Weights of a small GPT-style language model, trained from scratch on English Wikipedia: biases.
MLP neurons of a small language model. Each row is named by its layer, matrix (up: input weights) and neuron, and shows model dimensions 240-367. Each number is 128 + 24 x the weight over its row's rms, rounded and kept within 0 to 255. Numbers have three digits each.
Before each neuron's rows, "fires on" lists the tokens most often at its 100 highest values on Wikipedia text that the model never trained on.

fires on: "us", "mmer", "ff", " m", "s", "p"
L8.up477:132110069117133137138156134122144135087123136114154132128130146134094072053165142086171173135157092169111112140109138130144118115114126119156141145147087133066145149107106124181094131165111085132127122132134136135172106128138158119122136164109096136166140091139092129091162129126092128115102135153166110131151121115151108072129097116160130111121171094119154091104119127129092121119099

fires on: "al", "ent", "nd", " (", "unt", "iv"
L8.up249:127133123130112107160112133127135115169155132173124096123148129153075120133126171086138148120122151141107126067111119128117139095126139158112128078125147133132135133103085106082161116134130118126117124159163131107127119090162141128132134094098119111098138099188110075151126118117102133098126073121134121148100178100143103120140128174117164117091110127156136139141151117157146146164150

fires on: " after", " before", " at", " for", " College"
L8.up0:152083114164132154150102097107134163140135178084124088111134132124163132118112117198102110138117152124146174136091115125138153134122113105168106130118155124108139125146134159132110109082152100128102139088116148087119111119123138125185134121139094109123130118138145144117142139139125135150126087133144141137106122144120119094137130103114148117124151132110130137139138112143165170151142

fires on: " ", "\n", " and", "ed", " a"
L8.up1181:111070130173176171128136117115071145170100088114110115127159139161137142162108144131102139129138150115143118127156109112108140111116107085117127157123106132152122174103124162163132090123082142089114132097137118113111138104103157152161114137117116139145133165131140137142162079179133135142093108149151125131077149128087131121120149163106150121087056125143116139150137104154148129120163

fires on: "or", "al", "es", "way", "li", "ight"
L8.up1466:134172111140120142139141131143145095140120107096111164122115107137134086129144154115084113155120150134124147127115091107127092134102158071141121096158121105126152168118161110122100113136137078103126144115119112116098072157099138108105093108119133163134126155140153145138123126098140089125099130127138109140140102118162099125125094082112106138112173121128172087164176106104095130098098

fires on: "ra", "-", "o", "ru", "am", "±"
L8.up1696:126165138115161163107116141179123153138139126117127149115162132127095115106145128047135118134144185092156138128189142185092148136135110115142141148137138138107129140169117048114100152076160089113130135110122124106138137099097139137164119138154165144149133125073131148105108150164141085151133119128135121145087106147117115120092096099110128111096110109108144105134136158122126137110100

fires on: ",", "-", "ction", "ct", " ("
L8.up1030:100131132101109139083147121128145127113084142114133129179122117094139146165139107086128103135152132135172141173156136124136040116142099105141132116149111080105141167131146118147113164131118129154120117101112176124088140142125140117161146163108093154120148175152080135097138103107135116092131169132191143140099148112125138140119114146070113106113174138171120131144131126122144131128081

fires on: " —", "li", "ct"
L13.up227:136118124148116156113167116100133108158110156173140144162135133174171103122134143091132146161118150153161143077117151096140136140161102146088160116112166105105154138146146118100176105127080192130132083137143133164142128162117139130161136175140127149120157161179079138139137117146119129131123135148095157150144147127128088124156103116108135143142118110122142144122144118137168150105118

fires on: "um", "l", "d", "ed", "ult", "ol"
L8.up612:132114111111149117172140117118125123116094115161129136132092134129150126115135138138142131109105175110139159134118092099149105113123132112096097118071151110139177115099114112119131126140119112148164164102080103115153137101121137136083114128134157155091148120117139129081125095163115150155122145099127133150117131131138076149177136115119138166164157121099111095162114157134150124109156

fires on: " of", "ain", "er", "ed", " and"
L8.up709:130143114126170116116104143113158149118102094119124141121148113089160090152135097126144144139123131124098113135114109116159164112118171124126097128125112096123077127092132115146098169114125117093136118140132158122099118166093137153116161122152092146127139146124142106109082140148125143112122127137156113131110135135129100155157139121147145142163086147106140115086148110111149130116130

fires on: "th", " in", ")", " |", "s", ","
L13.up594:139107094142152113149126144157131159163164087144144167130121129118105141151164115115113151098158139168155154140097134149156075124174136138129142138107093123109117149120136136117140138110126113153149120109155142157085064144160116140140117126163131155136143134103124158126093093182105145175106131153155134137136106153132150143101099114136145115087125107113126136147117134105132171131131

fires on: ":", "d", "re", "y", "tion", "s"
L13.up900:192165123112130123093156145121140123105165107093095118192160119136178115132154124098130132152114139119105118129161154105130132126124093148096106071090137151103157107143149147152112101125112124106149148130131144108126114152138111131112120136078108106091112143133109167107141152121146089108105123110133143127146161145131190134119147171174118166130139113137105135129178103131094126128145

fires on: "t", "er", "or", "al", "T", " the"
L13.up77:118124092106084134136115132126151124153143083133138178130124161095131148108129167104121179137165157141151124112106132135152116110136122135111133089159131060120092135144132122172140146116114153108166133146130127119184169035093137108096128104123118167180141138130084176127152122135108137139121074115087101118125132126116132098137141153140103127136142154133130144135109127132102166186143

fires on: "u", "i", "ar", "o", "ti", "e"
L13.up125:157092138172100115135155086123151137149086137134098116134141124134149088120177119120107128168190133144155109135183129148175125099130120154111103145143113151145117147177103114137130145175136158170128116141140152148139092108127139153078130146147153090150130180128111125077179083145072141145116122150129135137170144145126148138137134136098118168148119124125073130112105121091194146106134

fires on: "li", "l", " Pri", "ri", " Li"
L13.up742:126101169125126146147132122103135103165139131146095136133121127137132115121148128186126164166135154115131159138148138117137078116157108145116173149136120146125098110145133109169118130118138131117102135114152057140106157141119145134133127147093162116174147114137141134129114175150125155166113079149112158127149128129106144122146139140097118169121144132143140137103118145141134161169129

fires on: "ion", "al", " of", "ing", "ship", "ed"
L8.up1379:145123103094120126108171137129138159141145121093120105123139146118169091127118108140135179139091131123134141139140117126149131124124153156142135138082076152099147082149122148093075143106149098120148158120152177126126138151148142129131103119109146123124115100172178103134072121156114120172148130096147104120101114119114129127142117101170108142120099107110125126135157143096150107120115

fires on: "an", "u", ":", "os", "s"
L8.up781:155103139154098153123158153147147166122139104129143138139176110146133140117145122113154149110176159128147135133119130094147140158127159168142148139107098125124166088077144139090125186114199145159134101130127121085114146143134139148130175095134140129144165142101155149135122117126096156124106131138142131139081084103112130124072117156143159105116144149163118123139128123139114167114110

fires on: " in", " of", ")"
L13.up1347:168108109161124145152110127113159181155105089112120081122099136142134162126158094121155144148164104155146143153144144127146108172093085138161104140139141155156109145146153111139120146118098143144146067136133165114131127136130185117134141112107158154120178106124115095115098136140147099135103085138162144084122121166104104129120125106145088086125093116147152156149140142139148094134118

fires on: "c", "vi", " mi", " of", "l"
L8.up847:149072142120133129139122105131123129146113141123123145101120157107112149114157158145113125157180173144150151155162145117195128128156137155155109128148129154150095111100131135138113146101133094134151172146160167151157114117143127097121140096080179128145166102108148128102138160127144138099122105102124117108167099156173140136107100095139129111144136150156182134107127130140117143131166

fires on: "im", "ick", "pp", "ul", "ack", "equ"
L8.up307:129110100132117103118163109131148102117117148138134089080111185138156126103122134140138091173126114133151160103108112100164127131121117112125114105119128091114156162128143066165148149123181052159107124109125117172160138153103128124130142124149145121132125125134136128101146097130118126110141116107116120117092085149122138148113145154138128098110163154140143142157127128158156156114140

fires on: "w", "it", "u", "-", "d"
L8.up826:128116129155182156145146124155133151104101121130114074148144119158172153105152181139113131132152158087156141119165144156134119136114164137139111100093086138125132123149095151158169142195145137143175127092121157156189108163123084128098176133147102144127140114122135139084089137137165136154104098134082107131117132123148136126136070163123119101141133118112160141114146165130126124124128

fires on: ",", "ar", "am", "ab", "."
L13.up1587:164110138134159151131191132121117202119096177111113122135163089181126150126126139139144158093106137106142117143117122075107081118103147112142159147125088145097114148130119126164148176136125140113113099101201122188121128106089132152107136105091149082144133135136138131130121145118124129094126091124124091169082145102106133130136116102136115132122111132129117136109121118112149137149148

fires on: ",", " January", " July", " December", " August"
L8.up1517:135130125122116189176139153145105151107155194102142123105182111131114110110148148136124132108105118124171158084138120098169158145126144154151138132156097096076080115154163129141072147139110110125136078124144127098114124077103145144127167123113140121125145075110134109087148136154139139164102163157108131133109136103124113124117118098131118140144141144093079136097134149109181159135086

fires on: "s", "c", " ", "ive", "-", "w"
L13.up859:133113127158159128167121136164102140131148122126156132149094134140112117122172124094150172180116144116132143086116105085152104151176130128125120164103119109158100138105148091104140150181137160130086091123144139119154102119063076102146142111093142117147088143126141130136148142142093130150124135123106147097123175154128120129130094151137126144147184160153130151175064134148140117135171

fires on: "t", "st", "h", "th", "d", ","
L8.up1636:142134144160136135145141152102188127129093111133151110148139133152150104120131125097136163107150146137150123140124108098131138128133116133140137111155126087111103092189139110155117149161131117084105124156125146126101139128103142135072156130098117109148137137161128141117104111186125122101133157129113141148157150103123101101148122129106167095135157151143065154139098117118129112131093

fires on: " and", "s", ",", " people", " to", ":"
L8.up1525:129094110163193123186126113144159160120121115098110171162114086150179132150161115098099127124174127144144135109112126105139124154152139127147139136133099135126120122139112180126099108139138113088132160138108119137123141177139148146122122122141136107105130147112167123089078117135149123125083129153173120138122143126134140150140124089127147103143132127103129112146112156144151141109114

fires on: "la", "ed", "\n", "d", "li", " 1"
L13.up1229:106116107161129126148152093116166130165105118098127169145139097116141133131088179122122148106143128118149128125121119137117131066147132063152130130106113138137085093145113123141145135114113145163125156132161114128150131122125140134117145114142118111177148150143149122146176098163133118120124117130129123151125177142121132135108128142121165142181133113101124102096164128123161174078153

fires on: "w", "d", "und", "and", "rd"
L13.up1092:127117106119172161142137174141118123146081128138116114111160155149128125130089121115100158139122163118124173134155133120113115150125146096093150078107125089092135159130098119109137163124124120127130128110155150129110124197121141102165125128137079123109151120135117162112086107162162114135166123114138092141132128111143096114143130070125115075099132123084147133110110146105128122142085

fires on: "for", "gre", "-", "fe", "mb", "li"
L8.up531:139175119135120160097142124114121146150121146122134153107151116150161146118110173170147140117098155136134152129133112153140094152152073141114130118135148142130107140129139142138128124124129114104148064124118102129175140168115096105145159146120129147150141193170131136154101140140158127132133128088089104152109100104131119116110076140141154096113123136136163163137151120121114135112174

fires on: ".", "'", " following", "S", " over", " result"
L13.up97:106091114125162180143142132095158127146146131109104117121160155130123136128151194150163141099137136119109126131129129148121107091117164109116157109093119094112104125096096138136094137118129083136135115111106099145125076120177140153086102132118128110137118100109122105118114106115101115114082137131129105115139140089172139171131093163118146124118138155146153125140120178110143118125133

fires on: "s", "a", "w", "or"
L8.up1303:132113130097175160107120162097129179111131105113076117135143176134121116133108130169119157123149112119133123152105126135118149114156130103137127165121124138115133121114097144138073133158128110108096112170148154134146136146110158132108146137144123125120144126142188147103141160148117142141136147093124122112179168111149125071100112172138136127138119169125153137111151123139118087135084

fires on: ","
L13.up1548:105128124146140141151146125121131102148128160103134127099141124142122099108131105096134151117151130135146107142135156146152092150139152161134142117132153139103076144153144121116179150103134080107127128121164130131152138105100150135108109098136062125125094154123116144078061127142135120110118144180140130105120096121136103093088133118062132141099101153086117147115134083127139120111127

fires on: "d", "y", "st", "land", "ne"
L8.up1671:099179126109069135096158149116167126133125119155137096169123090096155094118093095162144144100147115136118081084164111118131153139131114103104140132117109134118143089135089156168136108132136099102135107082158087119139143144130130115099120133124124124154154124165107138118117170164123118135093142123104124129161120125132116144126116113112114124127173129142139143146162105111136115066128

fires on: "\n", ",", "ly", " is", " ("
L13.up953:135102111143147122105103148148126141138091123113157127151123146109114093160127132152065113164184118180149147142120139131162137101130128149150094123113146167143107139160144105129106087092131112066127147145173091131131096114126158148137089107064119147132135106136113172108128111148101158143104119167091117117123150137177121136132140133111151129138119110094080149150158136155116145125116

fires on: " is", " (", ")", ",", "Personal", "\n"
L8.up1420:148122130131166137115141134098159143098069158136095116158122098156148076134171125107106121134155128121188139084130150143109092108138142104126132109181099133106110126123169152168134077118119176094118105106146138117141122173148123131145135148103081144128159143079125126064110108144105140114096103109153116126103139158114094125074072137106124121052125133164117144183143140121152162120121

fires on: "ill", "ar", "ull", "d", "ly", "ing"
L8.up362:141116093095158099137148124134097149110120140140154104143126122151152171114107147075129111124126123165142167171124133114129121128106109106115138103135097155066139179099134115125115144155063047144169152108141162114125154157107110122151104095104118116132149123125153143128145177161183147128139119120106108122119094151169110151095111129119132153133127156132133124118140156143097164135142

fires on: " also", "==", "See", " and", "With", "-"
L8.up1371:134068093132140165137131188156106131132097111140163151129097126143165117102152157097131174152146106131150152093127109188137090129114140106097126142144105144160123080085116113125107127114107140116119125124116122081147083103139134173133143135140116130240116110176121127102107138184143059089150074171112118148130131084114124120124116085154118121088131137121134110147124108131166144144150

fires on: " of", "ish", " a", "-", ":"
L8.up240:173107101171147165118132121129145119140144148097083139097152126126127137130126128116152150120097125140138123091143119097124130076123115150143142102117109134157120116113189123115112120117130136080192161123133130129124129115119136144150111109103146112159149098080106122120108143123085147123112140169148113156136138119119162152120109176123163138146102113143146153106125143180156146170121

fires on: "ed", "d", " state", " re", "ing"
L13.up1334:104119117162096134122138121147110091147111096140172146166127129128092098163140109178099154138141138169148165143154153104136111106150133066116111129102094127133121111135152144157108146129122122122139095144121093132123159172104135120092144132081148102144173132137145156103102092173142141115135103123128141072124093146145113120128140097126120118105092100097107167142127140132077143106167

fires on: "t", "it", "d", "i", " f", "u"
L8.up39:154134113142116160133107140133137147115114095123092158092113149141132132133145107087131146154154187128141133145137121140140128122132105109139120091123114150119147104150084085138143161151113124142108191134102159096094135122129114092130137128095116168149121140146100168129147120161135095130144116096176134129132143160095141112070093112129117108103134114117123133108105119150088120093105

fires on: "lo", "or", "l", "n", "r", "t"
L13.up60:119112085103107130113173121139134129170133107121153172151166131111162116108182157111125135096179166109166144172130116087126137081125112142117138077146157115105105141113145119148132133087096111112120128164136104120151144124122155140130124155086115173123163144113136131107127118130160154149098134125132135133096165150099112096117144122125134157130148126126120116146065082115105153118193

fires on: " in", " by", " to", " Du", "in", " |"
L13.up746:118133119119158146100107105162127134160118111138175138157105119114136120136147145132130070151138146148095105113111119153144139153141082053113119106125135138153136128105136104116133158171152108112146113124119119082099114144124119132148124129129169122118132118149117156111126132127131124147135103131130099161125125156140125149124119153141146122140148180137098133135153188125148139119188

fires on: "y", "m", "o", "om", "ci"
L13.up177:144114116151108123194141115103096185143135115129095122152125153134124118106093164111100108147164156152164128136140124105124121092107128136153157119131116129139140115153132147146145102175114132083147157097145123151122072103152160107115143144141133117079136109128127118103102117150123151143124148149086096147156125118140099189078130112174144116140162133133111097181108102168130162174125

fires on: "or", "er", "n", "ed", "l", "el"
L8.up1215:127100121088135139158138101132176116113135087116078149135155129148147134110094100080140115101134149087113166144109147117129155089148150139110102119125111139110137098121156089083147156073127101135139129133139087129145155139116169148098148073093129151162112118114084170115125098186123125147147143160150134130072134144171133173147153132104114144115160166109091140146144125168141120124150

fires on: ",", ":", ";"
L8.up27:159128175142108151170148132114115125142101116081104167133152109157164156116130150120144142145167129093132187075158106153099071129121130133130137140127152077102111167137143094129100176088121143115145144131130153107135144106085154186187083125143124131112064135140097105179101118115146107098090112147177115109085144132120121136133113113125152157148143142119138133127129120163137119127099

fires on: ","
L8.up748:192130147107151175089147151149132145110114159152110150164097073141156101130131170117110173103155099116151160095120158139109085136136108136146144113145105084085119149098116128145141143119128163121113096097197135114116121121110162129154108153140122101110149186136133136119102123105135111133087097193141103119107171176145130115126103111123116127140119121150127150123112096117135102151078

fires on: "point", "tt", "t", "rt", "ft"
L8.up661:153125091141150129197128138146136138172145123137130089120139145147107100090097140137138157137135150099141139162138155147165177128110096144121084130126129119125197115145114094175174157110154127147127102109118143123144140092114171114138114132116156139137147188135150127086102092134127138141145093130123161167090130141094101148148118128124124134114107156119159153117109152130110125132154

fires on: "n", "s", "t", "al", "us", "l"
L13.up1006:099086125159104174121105126143126153146140126115103147150151102161137103117135165131119157124141129141100093173106126105102118123096161142107165129106140147133106108128142075156141151155107113108121117104162125112092180153159128113102120106103159104183178135138114110164113068168161155134129125094149074120122177133116145133114101123104127106168133141160121124142131101164138181145142

fires on: "c", "m", " per", "min", "u", "om"
L8.up796:128096101145141126152133140126140159158124162128120111125088139105177122103155094117095103107131157152153139124194114111155146070129117109123116168090120143137125151142136141146127089114094132127088141078110169151136112125140172112123144122135105107126146097130104152080128117137133160165129132178109147132120132152135140115112124105142164121112129093132118117119118099157149102114151

fires on: "f", " f", " |", "d", "F"
L13.up63:163107108099122116149178163128115132115118120120105151103141121143131133130127140096161166117133184131121124110117098132132178147157150119140118106160091154127107114160093148159124074118160161144178104160133127087073104101141145133155125107082103146139141116166125149120150147085142114158138125090115125140125124138133127102136110136115102092120122134114110125099115146184096091159112

fires on: "\n", "op", "e", "-", "bu", "com"
L13.up827:127089097137083167093162147106119172132086117128146158138103113138145083082182141132163163169145152112170153144137124116144117130137105119143119103112113120087155132149144139148119144140116167123171134161126129094150125140124104126099145148121153097181158135149117102070103103130143121125128123141130102142128176103121133121105140105114125133103093133088128130108123119110125097122133

fires on: "al", " ", "l", "ab", "li", "qua"
L8.up1157:129108152121101149150124155131186134140121114114127140123122101125139084089155109129104125140178134109103125156213132101158084138140083119147158142128137142134118122134108171165086140130127075092123151111106118164127114119092178087132149121093134122138119170091165145181116124136127083104102123102113144092164137096155113121149136055119138153107134145130141153130146162148098161107141

fires on: " ", "an", "les", "s", "as", "ver"
L8.up396:110131112177156158113136090130136125148132117124137167165129101140139167055121136116122126115139119133106134179103171091160118137136110113102166121127162156100119090080154091132166140167136126116137106161136081135128106140128111095135117133172132127144089148076115134092118153159120128132125134119150102123127125124130100126125103108160136098084157163147090126168112156160132175139122

fires on: "'", ")", " (", ",", ";", " the"
L8.up94:166107112122113145125130144144151160082138129125105150128132130111143116142115153148093124136123123131167140150149108102139135133115163156158111154105111184151106123141093135115124094061102111076155094122140189129120120162079130145105130152085130100156129080139108169130129129102153132146101131161171153072168124156150122093153124102111121157099123145146105101141160101147177153146103

fires on: " of", " by", ":", " with", " up", " under"
L8.up1293:140088159130141134130148157073125124154123162126146156129166121136112082104148137121135155115099134107120148126097120126166124071097143122102161122156097110140069139145135127145157083125137090115155118119161135086152139124160130131144107162149081082142130106111124106127130151112135135110106137158167086164129175101107124120113112132151111098146078117129134129180116155140172120148148

fires on: ".", " ", "th", " st", "\n"
L8.up221:132132095099119107103168095124134167130111127122177125144111111139115126111122148107118159139148125105180163107114087126134132124140125127137097079157153119137130159103099117127144119088170107134117102143103110141162131156142108146151114112119149127144122140165123196086156125116091108133146072132148183133118166119108122099154110116118125130128126143140113099126114096116165117099155

fires on: "st", " first", "s", "'", "th", " large"
L8.up1620:123148104128104150088132113134105167117139114137115122134143121105139073112130136135118124125139141116142137172194096123114082133164123098120108137081096146126125118134113138115103178108167134118108098175140102137176124131089156092166136136052134118147114110157139152129187160153109112127131089108151144111174173101144118119138126089154133175107102124151120142130153146094150150160117

fires on: " a", " the", " ", " in", " it"
L8.up1706:136080123118124117162147116123134137110113159114127128113138120108097134104172126117107164136150144145093172154135162101135148159129081101112131145129120103117118090073158102110123145133089105130125142121094118080163136070114136115131086154142160134156111135120127143068119132088127106134116139121089125138129150144116099111104129087116167109099156140170113115122117145173107129138121

fires on: "y", " and", "-", "S", "us", " of"
L13.up1405:154147145134145187149119086127137145100105129152141133131104158147096112119134194097126125129104119135135135102114096128188137123126129150076108182125144115142111088141145119125085119127124155107174147136150165096116144161126145145160155136158148111160109142137107123141111153123132105080122150134103112137128137141103099121111152151122079126128136154133149168167139157164143126163172

fires on: "re", "le", "st", " its", " con", "ro"
L13.up1130:164125101151124132124125137127119147128143096152106158116052111126134123135136119171128130147106120174119128110082127163117081067127107088080111139129112145116162117108147178170113118107124142138113084112092100132152142138113152109152146127124104136130111134130143141104164135111075092121097142098105119105134137137176129132074115134092141153096085166136150090160128123144103128137142

fires on: "d", "a", "s", "t", "st", "k"
L13.up40:158141147110122118135145145104162158099104097139104134113119110126114111145132117124129128151129151123119116111135097100127137118107119097156113129108135118139159107128152117124094157144138120091131111075130090094146143149089140154098169143108162100104194128148108133092121132166112137172141158154136121106137129057100102077149082162147140144142113186171134118111105112095140092120117

fires on: "\n", " |", " "
L8.up1212:128148092124165153167166137121108143169110107152171187079141141153098081112132131110130180171142155092149114116131125116131120123101098131122155048139076131126121108128122059133143113134109092151125129147120133112159125076150147125118105146086170107145149147182103147127105094121116091099154092125131110138126165135123113104132158126105092132102139113121138102158125114081120143128115

fires on: "s", "e", "o", " S", "-", "S"
L8.up888:111128135134155123115126120166128157118123175121098149134125118108125138108139169124157125132104117133181191129161098132163165131165121146124128116163069155148154173142144092130138116085170142095160141136141142144139088133147138112142116113063159076125096128131109112098165147132097119119137121125133106118112102157110113123115066121095133114118131121133176138129182156140191123083155

fires on: "s", "al", " Al", "ci", "d"
L13.up286:098124157062109128148119125123140122146134143102127099163164095154111082121096105106108135124114127091107120104180140086165144122131116090157124129069161120086119096107118131124127121139149147116130118146130116168152097120103185141127166094085141117133142132154131103106121111126144139126117114150106107159142120110167146165125108130116125134128132106151151100128123159136148105136144

fires on: " ", " St", " 19", "'", " Ba"
L13.up1556:146122120134101112118146130138162133115130098155135133128138112132079101120150112125171128157142115113143134132155140077114119129113137103142140104138139150125122119119152087126104142121156117137128116063086092091185100107105161144160117095099133102138155107149071155118126111164113147120124092135135099167127122081175156109116116124098135116121117145124122133116094171148134142115146

fires on: " |", "l", "ci", "s", "ca", ":"
L13.up1091:139118132073125112120110094131130110092115132149152123092151144113161120124143105131150164104201156128126117132148119119142172086153100127100109118150116122150097110157108058149143138155136105112140138135129113149158108151171130120115115150159139134147132180112122121113126121177085143146105093144137137127141157129157135158116119161121131135160138140188132122118109137141123098140145

fires on: "il", "-", " hold", " –", "av", "v"
L13.up1317:157117118137129106130143152115099109164117127137146116133122102099118110117151156110129141147134114168168119166101132139106110157140125109106155127127053152121134109170148145133135156124131148155144125076133149094120092127110134146146113122132090145135101139121115122134148154122113190158139131110109123165139115165118120182132145126124096154131092171126155110162112112133108169142127

fires on: "us", "out", "s", "ing"
L13.up448:159111111145128168140126118148130152137153105092139152142148123140148165069121117107121087082103137122154168154120089096114136107124136124135209179114117128158140167104160081082129144118130097134105101153125139094144077114129138125085107112118126174173133156121129143131152111122101160130144117101141148145148127132138112127076150147165158112118143175115137126136113122130103159128147

fires on: "re", "le", "ub", "ar", "-", "lo"
L13.up409:139138128134141146131137141158130187123129080137126173113107135074120137098124113140125112148078141151134100120091139114086103126132114096172088075169125117107153126099095140142108118124158122096132133178109087142108138124140122099138095114109154097134108146122114145110126125149133130103137132127146136096086122162129183147104110138147133192138127144128110124137063131121114152158126

fires on: " to", "ing", " in", " the", "ting", " a"
L8.up1225:180080140098166129148124159153146153107124133125144157142118117114138130116138140131137133159143159088149138125119116118104141122128150100144125133165139126111100110137127125144108134159150129141107137088122165073145051092105108139134139134152154116156124122155125122029119145137118139166091135155123102128107139107142153144106108100169162146122107143134121085154111144164111125116121

fires on: ":", "us", "n", " in", " April"
L13.up347:132111126117107130095117155163149123158138097111098119154102121138157112099120116123126132104159160145096122160105141115128109119118115112097082141150152159147092098215112115189108151123160124126117162127161121141115136155134135137138125126152124134141214116125116117095125115140144074142109088125097114119116147127145113118120074076136167151106131139187154163128114127120103157106136

fires on: "s", "al", "a", "an", "our", "as"
L8.up40:116161144137131142123178114163115113154174101096054149152130111096118154152110126151120117123149156138128169119178096066113092115158129158145142150128108098135123112105192156096086135153155132096106069139129133106145129125118144189111120168099110110157173143153160116126141115116134123160100125139155119119093130136142128162079140114134119120122120106158153086181111115186081167122141

fires on: "o", "ar", "mi", "ab", "p"
L8.up265:146124126185129100160151144138160160161130122119119091120100120123192143094151128125095137128141125120140089102167128115142147130118144152094098165111150135140122166117169106137102091123120147105139160123159149111129089091154178152113116142137113098118142117174127138124131129150132144164122092134145127140165173149163136146134083070117138175119144093145123110125107145150169116110156

fires on: "s", "p", "g", "ci", "ri", "vi"
L13.up1492:125108101117144141135151150140121117112113091078115138143104143135141077142148142154155145087151136177127139127132112133125100118177108135161115100129095094095141130104144143120100141151149135159142144123092116137167087153148120192128128160125152136129171141150152106096135138135079141129117108126131116142111128138144139136162155103147097108112120090135144100164073136149129119150152

fires on: " ", " from", "s", " (", " of", "ing"
L8.up1323:106107131144171144182150105146144134127154078113168133153093138123130149080184133131097155153116123170104118137068136127134127079151131123125125138114095121129184125103140133156145144192099093133122092119126123106172119138090127091113176128130165134139121132131125141136108093153136105125081113124169127146113137109136123073113132148105148131122103148119177078182096098172130161120131

fires on: "s", "h", "her", "d"
L8.up135:144159125136094137120127160132141110096128093108105113160127077130138137150095134103133125139104134134130127115120122087111131158150113135136108128137147141108111124110106127167100102154145159065133124105157097129110116134104140140115151135077158130116163145146121127128104126091174102087135118122104166103129099104126117130143159142125139145129142113126121121138129146117122099166134

fires on: "d", "y", "la", "z", " d", "li"
L8.up543:111092145148163164152112186105148104143117131119143131142115109104141113122153153147157131143136117131126139139149105111158147089125129113148122114123107127146142127174112153156149105116089111122139169096126122152107092143125133120095129138115120139127131109181143139128148104118124131134123143108101100133132127141121089122111081134160131113144161112119153123100125117146188165113096

fires on: " Ba", " ", "ba", " Bo", " O"
L13.up163:145183147091137107134176115107167121140129125081145139115127145140102087104169114096137124123144176126112163162180145101125143140144087155167137123102129137148135141155138123121117121108158136101115135117152120143157097087080188145137132156101137100137150163126133133153122099155109136134106124115114096127097140089099158119140108102101151163190164184140110129118130178158141149104141

fires on: " |", ":"
L13.up410:156105092089111122105108158128112139129136116119128110131156108105143146110115146170150128135162144137143128099133123139111157134132139142152145118125132125141127126143127129145122135172135136141125142124116141156122139100147177110134102114096132108133197197115101148109135091155106115165134140154119145162120181081180137086143142161127140113138066106164142093119125179130124117110110

fires on: "er", "per", "ver", "mit", "ri"
L13.up1181:122126127082124123127169158074111158123120122144161149152090156126102115144190142113103173123149166111113106117102119151097133106169142101147120085093144106132147140120094137158123126153113159140104133105106165133114123111127173115108149139131161123149120095153100157118102169130116115105122139114160135102143141132135141106077122126114151144166140124123126122119135146124080152126126